config.yaml
n_layer: 13
d_model: 192
n_head: 3
n_kv_head: 3
head_dim: 64
d_mlp: 512
vocab_size: 2048
activation: "swiglu"
norm: "layernorm"
norm_place: "pre"
norm_eps: 1e-05
positions: "rope"
rope_base: 10000.0
rope_fraction: 1.0
qk_norm: false
attn_scale: 0.125
bias: "none"
tie_embeddings: false
parallel_block: false
init: "trunc"
init_std_qkv: 0.0254
init_std_o: 0.0
init_std_up: 0.0254
init_std_down: 0.0
optimizer: "muon_variant"
lr: 0.0112
weight_decay: 0.012
lr_head: 0.00573
grad_clip: 1.0
warmup_steps: 200
schedule: "wsd"
decay_fraction: 0.833
decay_shape: "exp"
final_lr_fraction: 0.0
batch_tokens: 32768
seq_len: 512
doc_mask: false
train_tokens: 343900000
steps: 10495
dataset: "wikipedia_en"
MLP neurons of a small language model. Each row is named by its layer, matrix (gate and up: input weights; down: output weights) and neuron, and shows model dimensions 96-191. Each number is 200 + 30 x the weight over its row's rms, rounded and kept within 0 to 999. A neuron's up and down rows have the sign that makes its largest values positive.
After each neuron's rows, "fires after" lists the tokens most often just before its 100 highest values on Wikipedia text that the model never trained on.

L2.gate194,192,234,219,136,208,194,117,232,211,203,165,193,211,185,186,227,171,246,161,217,147,211,183,209,180,189,150,188,198,268,138,215,147,192,179,190,226,169,182,184,197,253,193,223,173,244,204,178,201,239,209,165,219,181,180,183,167,196,177,172,219,223,239,198,241,192,200,229,275,207,227,260,215,225,188,191,242,177,152,175,206,211,201,221,235,223,178,173,178,237,220,133,200,163,167,174
L2.up194,197,205,194,170,270,204,129,225,194,165,233,197,207,167,151,195,159,182,149,220,212,195,174,162,219,177,240,169,219,201,257,196,221,201,191,237,192,193,236,237,191,252,203,178,200,211,225,203,211,214,166,231,220,157,182,196,215,168,186,224,196,251,235,220,214,224,172,257,180,204,271,192,167,219,240,205,231,181,160,195,212,240,211,222,223,169,215,166,196,143,218,193,242,146,184,172
L2.down194,221,168,251,185,235,197,221,153,198,175,218,205,237,228,156,209,225,182,198,225,170,228,193,206,162,199,243,222,278,218,180,248,204,162,133,234,207,199,231,218,223,174,189,236,197,212,182,182,207,182,178,184,197,164,160,232,225,225,212,212,215,189,213,223,173,182,140,214,130,186,216,219,172,126,240,177,202,181,236,159,157,212,204,178,182,188,147,196,160,241,200,203,224,148,189,209
fires after: " l", " Le", " S", " H", " B", " O"

L3.gate249,255,174,219,235,251,169,225,184,175,158,237,181,212,220,201,207,216,215,227,166,164,193,192,197,249,253,122,252,225,223,209,219,202,227,233,197,209,193,237,218,185,172,130,223,223,179,199,233,191,159,240,208,202,167,164,152,159,175,208,191,183,218,173,226,202,165,211,190,225,186,184,244,162,262,228,155,201,137,258,210,191,121,167,182,204,185,257,228,226,176,133,223,183,216,222,154
L3.up249,207,231,206,194,220,227,204,198,216,178,145,193,185,160,200,221,201,211,180,166,196,228,211,249,215,220,167,185,233,238,214,224,152,198,225,247,261,242,168,211,252,176,224,242,226,192,190,207,163,252,240,243,213,168,238,213,209,186,178,235,172,234,204,216,166,209,180,188,231,198,247,200,265,226,187,218,197,188,180,196,176,244,136,242,236,184,233,213,252,162,203,257,191,174,191,220
L3.down249,145,184,184,195,210,146,192,246,174,208,202,164,173,234,217,189,181,197,150,218,183,183,205,217,232,197,185,202,224,226,210,231,196,180,215,183,243,190,240,117,191,137,184,197,238,223,217,207,195,145,164,172,242,200,231,192,160,189,226,193,258,236,218,209,183,186,218,211,248,234,194,197,155,238,214,207,201,192,228,191,222,231,224,217,231,203,162,212,222,201,229,184,211,222,163,250
fires after: " sp", " St", " f", " ob", " O", " U"

L4.gate254,167,204,133,146,167,242,226,201,213,184,173,214,167,190,191,186,194,226,175,227,222,253,213,233,162,186,189,209,138,168,195,142,205,212,127,214,165,214,218,180,161,185,191,164,208,173,194,204,254,215,280,209,220,229,194,197,193,180,164,197,240,195,207,215,218,197,204,212,192,233,196,159,201,188,188,160,155,196,161,183,183,227,196,205,183,180,214,206,229,245,160,197,198,208,183,260
L4.up254,160,232,174,166,180,215,235,191,186,195,106,197,266,203,214,182,189,221,184,164,211,207,204,231,185,145,171,196,188,183,225,156,231,181,228,166,227,270,229,173,179,191,151,210,162,152,219,153,202,193,184,197,156,215,148,172,228,208,170,188,243,179,245,245,208,202,197,204,230,261,168,225,146,157,201,215,210,212,188,233,190,181,181,190,225,212,220,161,210,223,226,177,176,208,193,236
L4.down254,188,167,199,260,216,187,185,181,187,193,177,158,173,250,188,196,143,157,307,238,167,176,164,197,198,209,235,229,229,176,194,228,160,192,160,211,192,158,169,175,165,207,229,184,258,201,224,185,138,212,197,192,224,196,258,184,202,201,199,232,212,225,218,192,226,173,227,163,153,196,187,218,207,163,191,251,211,171,214,172,227,170,206,223,196,187,216,116,208,233,180,229,285,193,246,245
fires after: "al", "ol", " min", " S", "ens"

L4.gate262,203,208,196,179,199,228,258,178,187,202,235,201,198,191,251,230,201,168,188,182,167,185,234,259,117,268,187,251,174,235,180,228,195,178,173,210,197,204,218,183,183,203,178,228,198,214,184,234,222,228,204,202,181,215,183,136,205,246,235,205,204,167,156,211,151,135,112,233,170,181,217,208,201,231,199,153,228,164,249,199,243,159,170,186,270,213,251,209,200,180,217,192,179,195,221,257
L4.up262,177,246,216,163,222,154,192,192,165,240,207,200,207,198,160,247,215,196,217,193,203,192,192,193,239,249,218,177,196,206,224,232,274,178,161,195,220,256,198,217,244,180,192,196,190,150,181,228,218,176,208,240,198,174,208,213,154,164,243,195,169,219,203,182,210,198,223,189,192,214,168,222,195,197,213,198,223,166,174,217,218,247,152,223,214,131,202,199,197,158,160,220,212,221,171,219
L4.down262,227,201,151,255,223,210,199,227,186,223,147,193,210,194,238,153,241,221,152,227,146,185,190,188,129,214,200,207,200,227,253,193,197,204,195,198,207,216,207,245,230,232,196,231,188,204,170,186,213,206,140,186,207,171,138,186,158,249,173,179,169,234,168,207,173,205,146,183,190,267,192,204,264,177,212,194,213,187,195,225,237,121,184,181,223,174,187,195,176,192,225,167,214,251,230,191
fires after: " inv", " se", " f", " att", " ent", " sp"

L7.gate26,207,201,193,220,220,212,219,248,250,212,185,185,224,183,197,234,156,193,141,181,199,256,167,125,205,260,192,234,190,209,188,219,210,129,159,196,141,181,192,176,200,201,262,188,211,247,225,189,171,252,229,243,173,200,231,174,241,150,181,175,216,164,197,162,186,194,202,207,179,216,190,181,184,235,213,173,218,199,241,136,196,242,197,255,173,198,179,168,175,206,187,170,211,153,213,211
L7.up26,166,204,178,180,201,160,158,238,179,143,194,192,167,174,219,206,175,220,113,182,243,197,226,194,182,183,212,225,181,235,206,239,183,185,185,247,178,235,204,224,211,211,240,163,259,214,181,246,185,226,244,191,236,192,168,209,147,207,205,187,188,203,201,209,178,194,220,216,233,185,197,202,241,238,156,202,221,133,192,242,189,197,173,231,244,197,134,196,231,181,204,259,199,205,220,230
L7.down26,197,197,224,218,178,209,179,235,194,256,235,206,234,205,205,216,215,190,213,171,183,179,235,195,260,216,240,200,194,244,210,253,128,210,202,178,215,241,211,150,213,241,230,176,169,214,202,190,199,202,157,221,274,184,171,156,208,129,213,197,226,234,196,96,202,186,200,139,239,180,236,164,218,238,235,159,188,172,189,164,216,216,252,179,211,162,246,195,207,164,222,223,165,228,196,230
fires after: " ", "h", " in", " met"

L4.gate507,212,265,208,151,155,215,195,187,238,161,222,202,177,227,189,204,173,203,212,210,231,239,205,224,192,188,172,164,147,160,219,191,214,175,236,194,252,198,194,182,207,167,186,200,153,139,186,202,227,176,165,207,204,142,281,197,248,238,156,206,171,206,201,240,205,177,221,179,239,212,204,192,247,180,222,188,147,259,194,240,247,232,216,210,192,224,247,272,180,195,164,196,170,172,198,205
L4.up507,139,219,181,211,242,193,190,175,186,200,251,232,177,196,160,171,250,169,201,172,209,140,198,173,191,179,169,177,190,239,213,240,283,203,136,171,279,210,188,201,193,150,151,195,226,182,214,207,243,193,163,247,181,219,243,171,218,182,223,240,150,209,201,216,174,213,187,186,240,233,226,225,201,151,179,214,241,173,196,257,170,185,187,204,270,189,181,198,213,228,223,176,194,213,171,214
L4.down507,224,206,228,215,196,248,209,167,196,167,239,171,253,205,191,161,157,224,168,183,203,174,253,151,214,198,207,192,208,206,232,168,162,108,194,217,214,265,207,168,180,192,179,265,259,231,209,141,122,229,172,177,196,221,217,192,220,214,194,167,187,218,195,199,167,254,173,203,211,173,201,239,182,199,212,221,173,203,182,219,197,150,194,245,142,193,165,193,164,191,186,205,187,220,186,194
fires after: "ul", "or", "ol", " Bar", "al", " Mar"

L10.gate471,190,237,234,236,156,217,221,200,135,202,189,198,229,209,190,176,185,186,195,215,136,194,195,238,208,240,229,269,187,137,180,241,165,242,234,204,192,211,218,190,252,248,224,182,230,208,207,221,210,217,158,223,192,111,185,181,158,212,125,186,197,144,218,202,164,210,209,216,205,169,216,164,225,182,214,183,143,199,131,185,200,187,221,203,213,196,209,206,190,193,219,192,198,231,176,240
L10.up471,193,206,168,234,205,204,213,212,201,215,214,194,198,216,206,219,186,207,200,183,244,229,248,186,183,178,215,189,169,244,217,215,191,219,267,214,158,98,191,177,247,157,160,187,234,204,269,228,202,223,198,143,183,211,172,178,173,210,209,222,201,228,197,184,212,139,157,170,197,221,185,221,189,273,173,214,207,221,191,225,180,202,192,210,207,242,176,226,167,245,235,199,266,230,218,208
L10.down471,191,191,222,130,161,188,175,186,232,183,210,234,262,147,266,187,206,184,192,201,175,189,192,204,172,179,201,183,198,165,210,243,187,196,181,183,248,220,244,221,302,153,224,207,195,201,193,173,238,177,167,221,196,159,177,198,188,171,191,224,273,161,214,188,221,267,201,215,199,246,229,244,193,217,178,225,184,218,181,227,135,193,224,191,210,141,249,146,236,188,231,209,195,220,212,235
fires after: " ar", " d", " int", " in", " Ar"

L4.gate38,229,166,231,218,132,192,245,216,186,154,225,191,192,205,213,146,259,203,220,185,201,210,257,209,152,255,229,155,216,201,178,229,222,247,239,198,163,167,231,190,222,168,224,214,213,213,183,194,199,204,163,204,219,177,197,191,177,167,198,206,250,224,205,200,157,168,217,209,154,216,217,198,170,181,219,203,219,187,192,215,177,197,183,233,222,194,164,170,220,184,179,242,176,185,217,186
L4.up38,213,197,193,214,189,200,210,156,210,202,211,189,239,269,221,204,213,211,194,192,269,270,206,182,115,236,205,186,266,160,228,223,211,184,168,213,166,158,209,182,199,171,185,201,225,219,197,170,194,249,147,117,267,182,211,203,234,194,145,173,184,155,213,215,149,197,202,210,162,220,216,181,180,190,155,196,199,231,224,234,209,203,191,135,179,191,161,203,146,160,181,136,228,159,234,203
L4.down38,206,198,258,173,143,235,170,251,243,156,227,204,214,213,215,232,215,201,194,198,177,202,200,217,210,200,256,180,222,221,188,219,189,190,250,171,161,188,180,217,222,209,162,260,209,195,201,207,204,157,174,186,187,222,197,220,185,140,181,235,216,210,188,207,171,168,205,190,201,192,151,171,156,244,206,152,259,198,173,185,206,203,216,187,203,166,212,222,241,237,281,242,180,207,222,187
fires after: "e", " E", " Gre", " Se", " se", "he"

L2.gate211,252,250,231,145,190,186,225,196,203,140,212,188,192,210,166,223,208,186,161,208,186,242,174,236,202,194,201,141,251,174,157,191,142,232,220,212,225,200,191,219,189,137,197,183,201,199,202,236,199,168,204,181,221,211,191,189,217,136,162,228,222,235,203,188,246,184,184,192,266,264,203,204,229,234,216,241,202,150,184,187,214,243,185,244,168,181,224,166,157,177,210,215,213,194,178,207
L2.up211,227,226,212,169,255,183,207,164,185,194,204,194,231,154,200,178,165,174,209,236,252,247,182,150,145,203,184,170,223,161,241,178,218,137,220,191,220,171,170,206,183,195,235,175,195,200,188,204,204,189,215,232,184,170,240,173,176,206,192,183,204,158,235,171,228,167,170,226,205,190,196,224,204,184,202,177,238,189,178,213,227,169,180,217,158,180,211,204,265,127,264,202,220,191,199,237
L2.down211,209,206,208,204,204,168,244,211,196,182,136,176,189,236,213,185,141,185,230,224,262,187,204,185,239,180,183,217,213,151,181,276,162,175,163,166,189,204,215,236,255,191,197,226,205,177,214,223,196,235,225,195,186,181,188,222,228,186,166,176,222,222,224,226,195,150,209,186,171,211,174,199,206,162,165,202,178,231,187,219,176,141,225,219,216,140,170,266,232,242,195,212,202,244,157,246
fires after: "qu", " p", "2", " s", " F", " f"

L6.gate137,230,179,178,231,213,184,210,181,220,192,219,224,205,192,181,193,193,145,193,232,172,179,182,227,248,172,222,181,128,199,153,203,185,196,215,206,254,213,217,199,190,208,251,192,208,268,173,199,175,181,215,209,187,207,241,203,178,203,165,172,167,187,253,249,209,232,230,232,196,245,144,200,242,194,145,210,167,203,175,182,152,173,181,212,208,196,185,144,247,253,181,224,163,210,189,174
L6.up137,190,158,198,197,213,182,209,210,223,161,265,212,246,161,140,216,212,157,242,173,240,122,202,189,206,168,238,196,228,151,217,187,175,197,163,144,219,182,193,220,234,238,134,178,199,211,213,146,182,211,209,208,184,189,214,252,198,214,219,236,198,205,177,202,193,197,180,234,176,247,180,200,222,173,200,182,211,164,173,146,155,203,172,232,192,206,149,187,184,175,142,245,167,212,200,171
L6.down137,207,260,219,210,193,197,164,211,232,190,150,182,225,164,180,215,191,206,199,159,212,193,194,211,152,213,195,198,171,211,213,146,186,208,266,229,169,128,196,206,160,252,217,199,271,240,184,244,239,167,195,219,202,220,222,234,222,231,150,206,230,156,203,215,210,191,223,201,122,212,201,216,221,227,218,180,236,247,207,133,166,164,141,159,238,242,169,225,212,171,201,208,155,200,185,144
fires after: " W", " sim", " p", " m", " s", "iv"

L2.gate430,197,209,181,199,243,166,213,212,201,262,180,174,228,190,219,211,221,175,192,193,203,225,176,191,207,197,191,199,216,229,222,243,149,153,200,201,211,137,226,187,216,217,172,244,216,198,220,200,185,207,189,165,131,203,203,185,215,159,146,226,211,183,203,227,143,204,223,230,199,238,239,205,205,192,204,210,182,274,205,195,198,177,207,185,163,199,219,163,214,246,136,171,202,251,197,212
L2.up430,275,226,150,244,272,206,187,213,208,200,206,216,181,194,185,222,232,193,228,186,184,170,170,164,256,248,246,158,190,224,189,245,193,153,239,226,252,196,140,207,175,184,221,162,209,196,241,178,232,244,160,166,154,214,181,229,189,169,196,232,199,222,211,199,166,191,225,223,177,192,199,199,215,191,169,204,265,285,215,203,195,191,265,223,216,184,189,231,226,213,182,178,199,239,209,192
L2.down430,198,220,276,165,188,206,216,185,202,213,173,278,162,227,189,116,240,214,222,245,245,220,174,182,217,203,238,164,161,246,167,195,222,203,195,211,140,162,199,250,233,227,216,256,197,186,164,192,238,171,166,200,186,148,180,201,199,230,185,167,187,162,206,277,182,223,195,179,180,186,230,134,252,154,232,190,192,227,213,134,206,260,173,230,211,193,195,204,222,160,235,224,157,212,226,221
fires after: " me", "om", " N", " re", "A", " bel"

L4.gate407,144,209,136,244,254,203,191,247,218,201,221,233,215,190,196,267,201,228,184,178,262,235,219,167,183,168,190,166,210,177,147,235,192,182,204,190,201,259,185,205,241,217,207,230,183,228,254,179,201,226,232,188,199,156,177,226,215,154,184,221,164,171,177,267,231,160,191,217,195,217,150,199,219,199,170,192,275,219,219,182,281,164,212,212,213,170,189,186,233,214,215,182,232,175,208,163
L4.up407,189,236,198,173,240,162,164,218,227,191,213,208,175,194,187,205,176,245,170,163,173,219,159,211,206,147,177,244,203,230,190,156,233,198,256,180,199,219,180,221,243,221,199,225,177,160,183,186,199,190,186,171,221,208,137,154,211,216,253,214,186,232,188,240,176,167,161,218,210,224,165,173,207,216,211,188,224,139,212,217,181,178,223,200,194,164,157,261,189,227,179,191,214,165,266,207
L4.down407,213,208,128,249,232,216,221,210,218,189,158,160,222,194,233,190,180,206,231,230,204,216,203,193,196,189,232,160,217,161,219,234,141,247,188,202,182,199,163,160,160,215,175,199,158,165,190,189,248,166,178,203,212,218,201,206,221,221,217,240,208,151,156,183,206,212,208,221,252,145,179,161,220,215,169,230,180,147,228,174,210,227,193,244,224,217,223,210,260,202,143,182,155,217,183,163
fires after: " with", "/", " I", "I", "-", "k"

L2.gate339,238,213,167,156,202,199,182,207,221,163,192,168,192,199,177,135,201,177,180,208,230,210,217,217,185,187,198,175,212,223,146,262,279,192,226,231,230,219,235,181,203,229,235,222,184,171,238,207,202,163,162,225,245,234,213,161,220,158,212,256,253,232,139,240,220,218,191,156,228,226,259,205,173,235,226,178,207,177,211,259,240,241,160,213,206,171,240,155,204,166,211,208,167,202,174,155
L2.up339,224,204,186,156,225,190,183,183,222,172,215,171,190,212,259,199,227,174,179,210,219,179,215,189,184,211,109,189,254,244,220,227,197,173,202,215,187,184,218,228,178,180,221,228,168,164,210,211,244,203,199,246,210,196,180,130,244,167,179,202,195,189,117,211,176,253,179,166,259,174,193,276,160,182,203,177,203,163,201,225,216,236,137,181,180,197,184,190,245,208,181,205,220,162,187,203
L2.down339,163,232,221,185,128,130,247,231,201,203,245,220,189,207,192,229,217,197,206,212,200,154,208,203,246,163,232,274,153,180,198,236,220,205,209,240,200,210,185,246,272,154,197,173,238,206,186,212,167,216,206,262,194,220,187,185,205,149,177,218,202,185,166,225,181,234,188,201,189,215,187,280,143,180,186,149,235,197,166,226,218,197,234,158,197,176,203,177,203,240,286,193,158,222,148,180
fires after: " s", " S", "S", " p", " sp", " sh"

L3.gate457,232,228,229,237,178,218,204,224,194,223,196,216,153,188,184,177,188,193,199,208,202,204,237,157,190,205,185,257,202,227,214,196,168,235,158,232,235,175,230,251,188,228,229,182,152,201,181,148,180,166,229,193,171,176,217,172,194,249,156,201,205,261,251,151,207,223,174,147,173,159,185,157,253,233,189,186,163,201,164,183,225,211,171,220,132,230,204,193,179,219,216,134,210,223,243,203
L3.up457,176,239,146,211,184,252,143,221,209,207,228,258,244,214,181,209,226,159,198,165,254,158,209,241,206,177,200,129,173,193,166,269,189,137,220,177,231,159,187,246,196,233,198,228,210,249,171,201,182,176,189,187,217,220,197,178,171,243,213,205,198,173,219,169,169,200,211,191,208,161,255,259,195,221,229,224,223,216,160,208,153,239,250,209,165,189,196,225,206,196,253,206,179,234,219,207
L3.down457,225,219,124,213,201,238,195,174,208,219,227,203,162,236,239,185,231,238,201,192,187,214,167,181,171,200,242,236,231,156,181,211,236,194,210,216,210,224,161,229,174,246,217,245,212,220,174,164,242,196,192,156,231,192,196,214,208,218,212,210,196,211,192,172,220,217,211,208,180,219,246,230,230,209,239,217,188,195,228,145,183,251,220,212,171,188,202,171,184,155,158,224,203,230,237,152
fires after: "ust", " s", " M", "ed", " mark", "pt"

L2.gate92,205,257,180,223,235,165,194,162,169,187,186,165,186,183,152,167,184,221,217,154,146,162,227,191,163,269,251,215,216,199,169,231,257,261,214,208,202,217,212,187,163,200,203,140,186,160,262,198,223,232,179,256,206,155,207,172,170,173,171,190,214,164,255,202,195,225,138,188,217,174,239,212,248,182,219,254,224,179,198,200,198,191,194,192,219,228,200,226,182,187,194,194,209,175,208,247
L2.up92,217,265,190,241,221,143,176,191,166,174,195,148,186,163,136,249,211,217,246,185,183,177,248,166,169,246,227,185,130,206,219,210,246,233,234,154,203,178,214,202,191,189,193,177,160,209,214,224,209,201,169,246,190,134,190,215,177,132,185,208,241,158,246,252,208,214,179,234,225,192,235,201,224,168,201,207,243,183,199,181,199,188,208,160,279,217,206,239,185,182,209,196,227,184,208,238
L2.down92,192,182,212,219,250,151,179,201,202,242,214,186,243,207,163,216,238,209,154,250,197,194,209,200,167,142,191,250,177,182,179,215,271,173,239,171,199,234,194,227,189,211,223,231,165,203,200,221,181,210,175,253,251,204,202,195,166,213,197,236,88,145,186,198,168,207,215,193,202,228,229,212,185,234,216,177,216,167,175,221,221,152,185,175,261,203,249,167,224,166,273,221,192,243,184,205
fires after: " ar", " th", " Ar", " W", ",", " p"

L4.gate309,203,226,215,152,197,222,151,153,244,229,233,219,186,182,234,207,174,172,227,219,146,158,138,204,171,239,170,204,181,250,221,219,233,230,192,198,235,202,178,222,213,192,182,244,142,237,218,192,178,237,181,195,178,187,154,184,213,186,163,201,195,197,169,173,212,169,127,220,197,168,169,185,233,216,196,220,190,185,252,214,258,211,174,161,216,163,185,209,270,202,189,188,220,203,202,199
L4.up309,155,193,206,170,216,211,196,203,168,231,195,201,177,206,202,229,205,154,202,218,233,199,185,122,200,205,190,166,205,189,235,185,246,196,181,171,219,216,254,149,229,225,189,248,224,151,224,192,221,219,159,221,196,174,188,183,223,183,180,204,217,167,127,272,193,220,242,248,221,226,146,194,231,205,231,210,177,214,204,252,210,169,200,201,201,168,186,155,232,187,189,191,275,155,173,141
L4.down309,212,178,239,181,204,221,184,175,187,204,172,239,230,176,216,184,207,229,181,196,214,149,177,201,206,143,174,234,203,165,201,267,241,214,237,188,201,224,189,173,217,167,150,175,209,233,224,199,211,214,185,227,179,191,185,202,204,207,235,183,243,153,206,206,159,216,196,208,216,231,206,216,186,250,242,193,206,195,199,160,227,166,167,223,181,227,184,215,175,135,191,167,210,216,234,233
fires after: " O", " l", " o", "O", " sur"

L6.gate180,198,197,179,232,150,250,216,205,261,182,161,188,145,209,217,200,205,226,233,188,193,249,207,185,150,196,176,180,211,211,226,184,254,205,208,250,241,197,164,180,182,137,161,158,171,144,193,206,200,218,225,172,200,193,186,181,162,179,141,235,236,216,191,206,220,169,159,181,218,199,224,229,166,171,252,202,221,241,155,202,227,189,253,210,198,184,222,161,195,218,185,157,201,154,188,202
L6.up180,168,209,202,187,148,214,181,228,174,190,184,235,213,217,308,201,196,203,206,202,181,180,178,228,140,219,228,211,201,203,197,168,162,236,181,182,195,239,186,224,224,171,190,212,152,162,253,229,191,251,197,173,243,187,238,184,196,240,188,212,222,181,193,172,211,182,188,202,221,216,220,171,172,257,198,176,199,205,226,189,188,208,222,167,156,208,233,151,131,192,186,153,228,176,194,255
L6.down180,184,178,194,219,217,133,207,189,125,212,185,181,211,231,250,188,184,173,188,190,185,188,175,219,244,196,268,221,143,202,210,179,183,196,223,213,220,267,202,166,198,185,175,176,191,215,197,213,190,167,186,216,223,192,150,241,192,254,252,215,220,192,182,201,193,192,192,174,180,187,241,170,182,222,221,200,136,210,145,200,191,198,234,196,233,209,209,114,194,196,193,173,183,161,186,212
fires after: " an", " the", " his", " its", " d"

L3.gate342,204,186,162,233,210,224,219,176,225,201,257,213,171,172,199,258,174,174,237,204,142,215,147,201,168,167,235,208,162,228,207,149,157,160,243,216,238,180,205,160,202,224,268,201,172,239,220,245,194,222,216,189,170,226,183,230,177,178,211,208,248,174,170,276,191,225,209,201,194,215,179,225,222,214,183,171,219,219,179,146,136,187,200,210,183,188,189,210,215,184,207,253,185,186,237,257
L3.up342,157,218,184,175,248,137,177,222,165,176,233,185,175,257,164,209,233,182,197,239,197,191,197,169,183,183,241,227,134,174,184,178,228,187,243,223,221,188,171,194,212,218,210,213,194,192,181,218,185,185,217,183,169,213,170,182,211,167,178,207,237,261,255,178,187,220,254,226,170,243,136,127,203,167,225,203,174,251,254,209,175,188,189,217,153,233,221,238,146,209,178,225,178,182,238,201
L3.down342,205,240,213,192,191,241,155,154,178,142,236,196,220,210,180,166,172,217,231,203,192,175,157,198,212,204,202,200,185,206,226,254,195,223,246,156,237,216,217,224,207,191,205,180,209,190,202,180,222,208,226,135,213,251,183,216,224,162,211,223,211,259,237,196,218,217,185,198,221,212,182,164,225,171,214,160,201,174,171,218,187,224,190,222,201,220,232,187,153,177,236,210,188,191,236,154
fires after: " sim", " o", " p", " P", " cont", " b"

L4.gate371,208,210,153,173,190,220,200,235,181,140,214,180,156,197,191,156,158,199,217,203,224,225,170,210,211,180,218,191,216,219,229,203,210,232,224,222,146,163,210,212,146,181,193,220,126,196,225,196,251,202,231,180,241,180,203,157,215,173,164,242,235,178,210,179,146,208,193,210,221,213,199,222,181,202,121,217,262,215,211,190,165,169,127,197,192,121,185,208,220,191,226,214,181,231,199,225
L4.up371,175,177,190,205,189,183,229,195,234,222,277,171,229,227,185,230,191,220,205,186,168,198,205,196,191,173,251,203,225,163,219,214,189,162,172,218,151,195,189,180,195,196,146,245,199,180,155,238,238,185,202,226,256,206,181,223,238,152,182,171,177,139,179,239,200,282,220,188,136,205,185,209,147,161,201,212,206,166,197,201,212,196,169,197,220,184,210,206,184,186,202,222,233,243,169,207
L4.down371,198,192,209,237,227,169,189,147,197,190,200,203,169,203,191,239,182,244,198,200,192,226,170,190,269,185,138,250,218,163,202,242,196,193,201,202,175,213,154,146,235,189,180,202,172,158,204,203,219,273,240,223,158,190,197,237,237,187,181,239,200,153,206,188,205,191,178,256,181,194,196,208,255,211,187,159,219,192,191,143,161,160,182,230,219,170,196,219,207,199,196,176,161,201,214,212
fires after: " e", "e", " s", " se", " t"

L4.gate88,207,222,198,157,144,180,137,173,186,233,221,210,219,229,227,219,201,133,201,239,251,228,153,242,163,174,134,181,196,230,229,197,206,228,233,207,211,240,231,192,177,201,201,185,267,206,191,158,214,169,202,173,228,233,192,236,213,254,209,221,172,174,211,177,204,242,158,169,161,162,217,204,170,143,208,228,214,231,175,190,184,190,197,185,195,229,210,160,237,249,202,188,271,155,210,210
L4.up88,219,144,198,162,178,230,222,185,236,157,170,224,207,200,234,199,229,239,138,216,164,197,210,247,182,197,144,218,196,191,167,125,215,198,236,199,190,192,174,221,276,181,146,208,194,202,241,247,177,218,234,196,203,226,235,245,216,245,210,167,217,189,194,221,169,222,226,194,203,196,187,215,200,260,163,205,224,205,160,243,205,177,237,189,159,198,216,191,175,203,241,229,245,298,166,214
L4.down88,209,209,210,182,267,221,208,130,132,242,177,189,205,179,253,192,181,221,231,210,179,227,193,174,229,200,241,190,139,255,188,243,199,210,208,212,215,185,177,209,196,193,232,175,122,186,210,192,201,184,204,223,135,185,191,244,176,231,153,180,158,211,180,189,216,206,220,249,182,211,165,200,229,209,206,206,228,175,217,196,167,171,246,191,186,199,193,141,204,168,228,152,226,189,217,232
fires after: " the", "arg", "he", " his"

L7.gate43,184,213,196,186,215,204,175,182,236,205,194,198,243,221,180,196,240,161,185,197,211,213,224,187,214,194,206,175,183,184,118,194,248,216,241,190,166,224,215,226,182,138,195,208,244,188,155,204,185,180,198,186,228,195,209,194,234,250,194,207,153,268,225,260,217,160,202,209,141,249,205,162,202,184,218,216,218,189,223,237,145,202,207,269,218,228,188,203,184,238,199,132,205,216,193,191
L7.up43,176,211,209,194,194,195,161,166,159,190,200,179,200,230,245,203,187,205,174,163,206,232,249,193,239,237,223,167,215,179,213,202,288,210,202,203,229,218,240,206,175,135,151,190,211,164,169,201,191,133,178,172,172,213,223,189,185,221,220,241,208,222,224,232,257,207,165,231,125,234,220,253,214,123,207,200,198,222,198,197,177,240,224,242,254,207,229,238,215,243,201,194,222,189,160,205
L7.down43,211,234,238,215,182,181,179,238,231,163,197,186,225,204,160,210,214,171,240,217,239,199,172,156,182,201,183,203,227,208,187,174,175,247,208,204,218,203,156,222,252,202,182,242,196,199,237,170,157,184,261,218,199,206,197,184,182,198,223,186,163,284,119,178,179,180,221,222,224,186,160,207,266,196,165,254,154,193,209,192,236,209,227,224,180,236,186,175,191,167,234,217,172,170,201,208
fires after: "′", "^{", "ver", "al", "ol", "ash"

L6.gate15,187,213,199,151,184,236,201,243,160,207,249,233,133,188,220,247,172,191,170,239,225,235,173,169,167,208,276,177,199,156,135,193,165,191,218,201,205,225,186,197,241,215,233,247,165,233,191,231,189,219,206,225,160,184,179,218,200,206,177,172,204,233,205,160,229,198,207,191,258,193,207,152,212,224,196,176,200,161,198,210,184,199,132,229,233,146,202,201,173,180,162,200,205,209,187,175
L6.up15,189,215,167,161,216,185,147,201,212,228,282,130,190,250,196,242,212,201,199,218,203,174,227,152,207,187,171,223,191,172,213,246,163,146,194,189,177,270,198,241,210,204,242,169,188,223,223,234,203,208,191,188,252,172,219,185,213,164,186,169,171,238,249,198,210,169,243,184,230,185,233,153,192,176,204,180,201,219,227,292,136,197,165,263,220,190,201,212,228,239,214,199,206,230,197,214
L6.down15,238,203,165,155,206,218,166,204,210,228,215,209,214,174,221,203,193,218,210,172,188,151,223,235,251,165,206,196,242,231,218,224,188,214,176,187,145,154,192,171,190,184,197,205,176,181,138,247,197,167,179,176,131,210,199,250,169,204,236,176,168,199,229,237,187,213,221,159,211,218,189,209,188,156,186,174,172,178,234,172,266,212,194,222,203,203,147,165,137,225,232,205,232,238,223,176
fires after: " in", " met", " P", " p", "-", " K"